{
  "n_layer": 15,
  "attn_scale": 0.0884,
  "bias": "all",
  "tie_embeddings": true,
  "parallel_block": false,
  "init_std_qkv": 0.0157,
  "lr": 0.00833,
  "beta1": 0.93,
  "seq_len": 768
}
MLP neurons of a small language model. Each row is named by its layer, matrix (up: input weights) and neuron, and shows model dimensions 16-111. Each number is 128 + 24 x the weight over its row's rms, rounded and kept within 0 to 255. Numbers have three digits each.
A block is one neuron, or neurons of one layer that tend to fire together. Before each block is what it responds to, as a language model described it from the Wikipedia text at the highest values.

Passive past participles
L4.up1582:104097187101109111149122156145128139136156137146093112098104121142127089154154125096189152105149117101126112146166101093113124096111143123115140113117098177156131151149122063143106082157125120097103153135120093145120140169094145125147158121125097107062131126159157106120144074124130110132

Main clause past verbs
L11.up85:142142119140138108151114145169130189114133119149151138110147139119137118134167092129101180158139107125153142111104141109138113137146100091132146105132118097150121113119112119081109113162102133169145149119106120107119101123096136159133184129139108135145165108145166130138110074148098109129
L11.up218:143109173108147130131115139143118146111112097130119161178111080142136116114143154105143102120089110134087126100140109127096165134122091111094137142125123133094085132105128115111165061120114118092117121100144119137138137132122126169136084132134109092096121114180103130140118115116134158114
L11.up1052:135122093139129104147098140144118123097142075103115120125167144113184088119148147173114108147129140128150124124109155165100127101132136129106162147115081142139137091103131090161113151153118117082128108140131127095121130107130131135118150153160123105113136119139067091105160099113133125123
L11.up1083:125130134117161120106071122160106114072133092144125091167163174135110139134103145183127109124123105156105117147113141150129163115144105110135143162186129115123106129118130147137176103131067103130093104123117110126169158139111119134129158106122158096131129102182095102115134154129106113110
L11.up1336:091139118115158140143149098150114118144168150147125153112174118115115116116113170169109131108153149108108116110176128116099105122092111114124173144129114157137093121143119133123127081164089139141096198112159131105139134110112143132131074117099136158096148182100109105130115151129149107118
L11.up1519:108113098187138089163141083174119140135116151139106107149119145101170124146133086158090085135140126150095101139133158153083112125126112128125133143149095169140091090103147139097097124170088115100148148093157131125105151129122104107104136165143164135126158154165101143088143085120111129137
L11.up1642:126169141142107093129134106127139122137146110107160119100124138183095145122108094175121154155139099141099128131163115122160157092109115104094120106127131110173158091133136125122170112141140149109101120120096130139135161161085103101134125118156132108097152120142092126093133085141105126118
L11.up1795:112151190132135107137116106128148154075142134129141102154134113164162131101161110123153116124149130162115133122147114184136182081117103116098151162155162133093095152110119121126152140126108129112101136106138143129128091122040114118151108112153153103108139125141086107152121111123104122128

Mid-word verb fragments
L11.up83:111094114102125152097134159115137114131125145158140121150088167092131082137117125139143085120133144133146113128132068104124124159114122102118140084157122128112132156131080131136145107136097099134124130175111166136152148131118153121119115107173130124109115098110124149101150094096090158121
L11.up573:122095122131109124131130083116127131106098113137140145108129124152141106162114168155098096093136118136152171151156150130079179118149116067113133121126125110114171122125150124098101115096122096104104095108137133133134153115124129133118175168119152163151147113101103159112123131130118158149
L11.up586:130115138083173078119129151178141158164103125154103121125133146130139082118122147151123157098113157126154158113123173106183106125151163125091173137167118088133145112100147156120110124164124161128090097155098150152151122111186153131076112104112138142110110149176139118157137131149080147139
L11.up732:073125136165123114105126120121140117114134079156126137164107158141151111109082167106161129137109141119115116122133143096115118112142170121107119165122092155151179143118130102156122128115158095105133128117108108135084145102134156111133144139152108122108145096114105104124145156122128145134
L11.up764:118142160130172134140133145126133142100093105077173145139118193101103112085170122165122121122140165157133116143123161126134132160158115130126171137180115140148130149135152140161117138092119075118104122151107117135108137164131129133123167158151176131091166116135152119158121094077118121129
L11.up983:118136132121130124131135132170156150088112153093117105107127127131104131135107195135096185112172140108118110106129125113133099114111145133142116187138101134087107142162119143081152112112155155128119129141128117099123141102147123139082119126162131121096138119125122175125153116155093103101
L11.up1308:144131124094134141182153110132153099116107169115119136167144116145084129118083121142124125091129088107108162140069171142128127079117160119092105107131128129102142155077122121117093138140148110127152099134159127149098151136124153148112089145118101083121155171120089130148179133094056150157
L11.up1672:114155147144104098108128129133115092118098119135171159109134111084160119077117132171100190117102108140147141145156154126121114101109125075168102124127127151113137110123127120130088163153122125169151100158138130075142150136149105112128121126123069115142160136115139131137148146122151126174

Main reporting and action verbs
L3.up22:174113117111122153083152143157125121109114175099145144108134138117158166132132160111110100146117148137143123167109134173117128106140104138083127127110068137093106126129127159116116110119127121113143118135139120148100123123154089139115081141094080123098155121138117114113131101155120095142
L3.up81:123140135111130068123133148144142129078140118093114130117104081128137148144195141157153133131155166093154100114128121128140217104106111128112101114136135187133122099111158094113110106144133120118112129130153125144131126216107169143106086135140127117112112094137092127080133164150131113151
L3.up380:114110127103144103144135118151147115114100160096191118125102148134105110134103120137145169166139136133123164087111202129146096142153111156092150111147115141103136080152104120171108127132138164099123141130100134098093104145109100147118102190119061149133115090136126126129136139123128130114
L3.up693:133128104107120079132112159142160167115162147146125124113125118158165116174132148158127130123157161116124091133096170170140166095129142119084130124089146112104100126101129124076104109120127125083139139102106105154089103167111149107131099131152102075124115144112095122139101124124177149114
L3.up896:172113178141122131085120151150133144090131169109123125139096157132159139165129146119184110130155141121189139131137172138164126158114098112103123130075100141104104084119112099102123094151139117111109101135105127129121057131109132110165120129134154112124117106115103121138124117184108082139
L3.up1121:131139143094114161102123103111126070115124149133111089136165115169124109116152164144142139136115172120129125161141141124161123088167131145093115165105113121126140143168091173131118104120152073171150126145136139120117111133143096128111140104177107163107114105099171123122117120140130121117
L3.up1528:137141137146140162158144125132121142074145103126122123119098143097102138149147091131138096128105116161151159135085118158096111132142133143136129122113118148139090163137142134107139123120138144144182134113126108130122117162117135132113100153143150119128155088176149134118133099203116103135
L3.up1533:099147126130112145093125107127150147132142137117173163117146124130170151137162172116102141145105136131119105158089131141091110161135096108129152119143123115113117119142153150128148117113100100114116123081142088105092133122113129146116092090140121126141088136110115118143172152151110153134

Unit conversions and word endings
L4.up1642:162133103129122136148129140133122132095139166133143135129123174125134127164093097121140121122167135107122157064111103150104149120172193095144156138119131097139111131131134111106118141141155134115094117128166133137133120130122148145139075191141122093100126095117094119112145162113110148142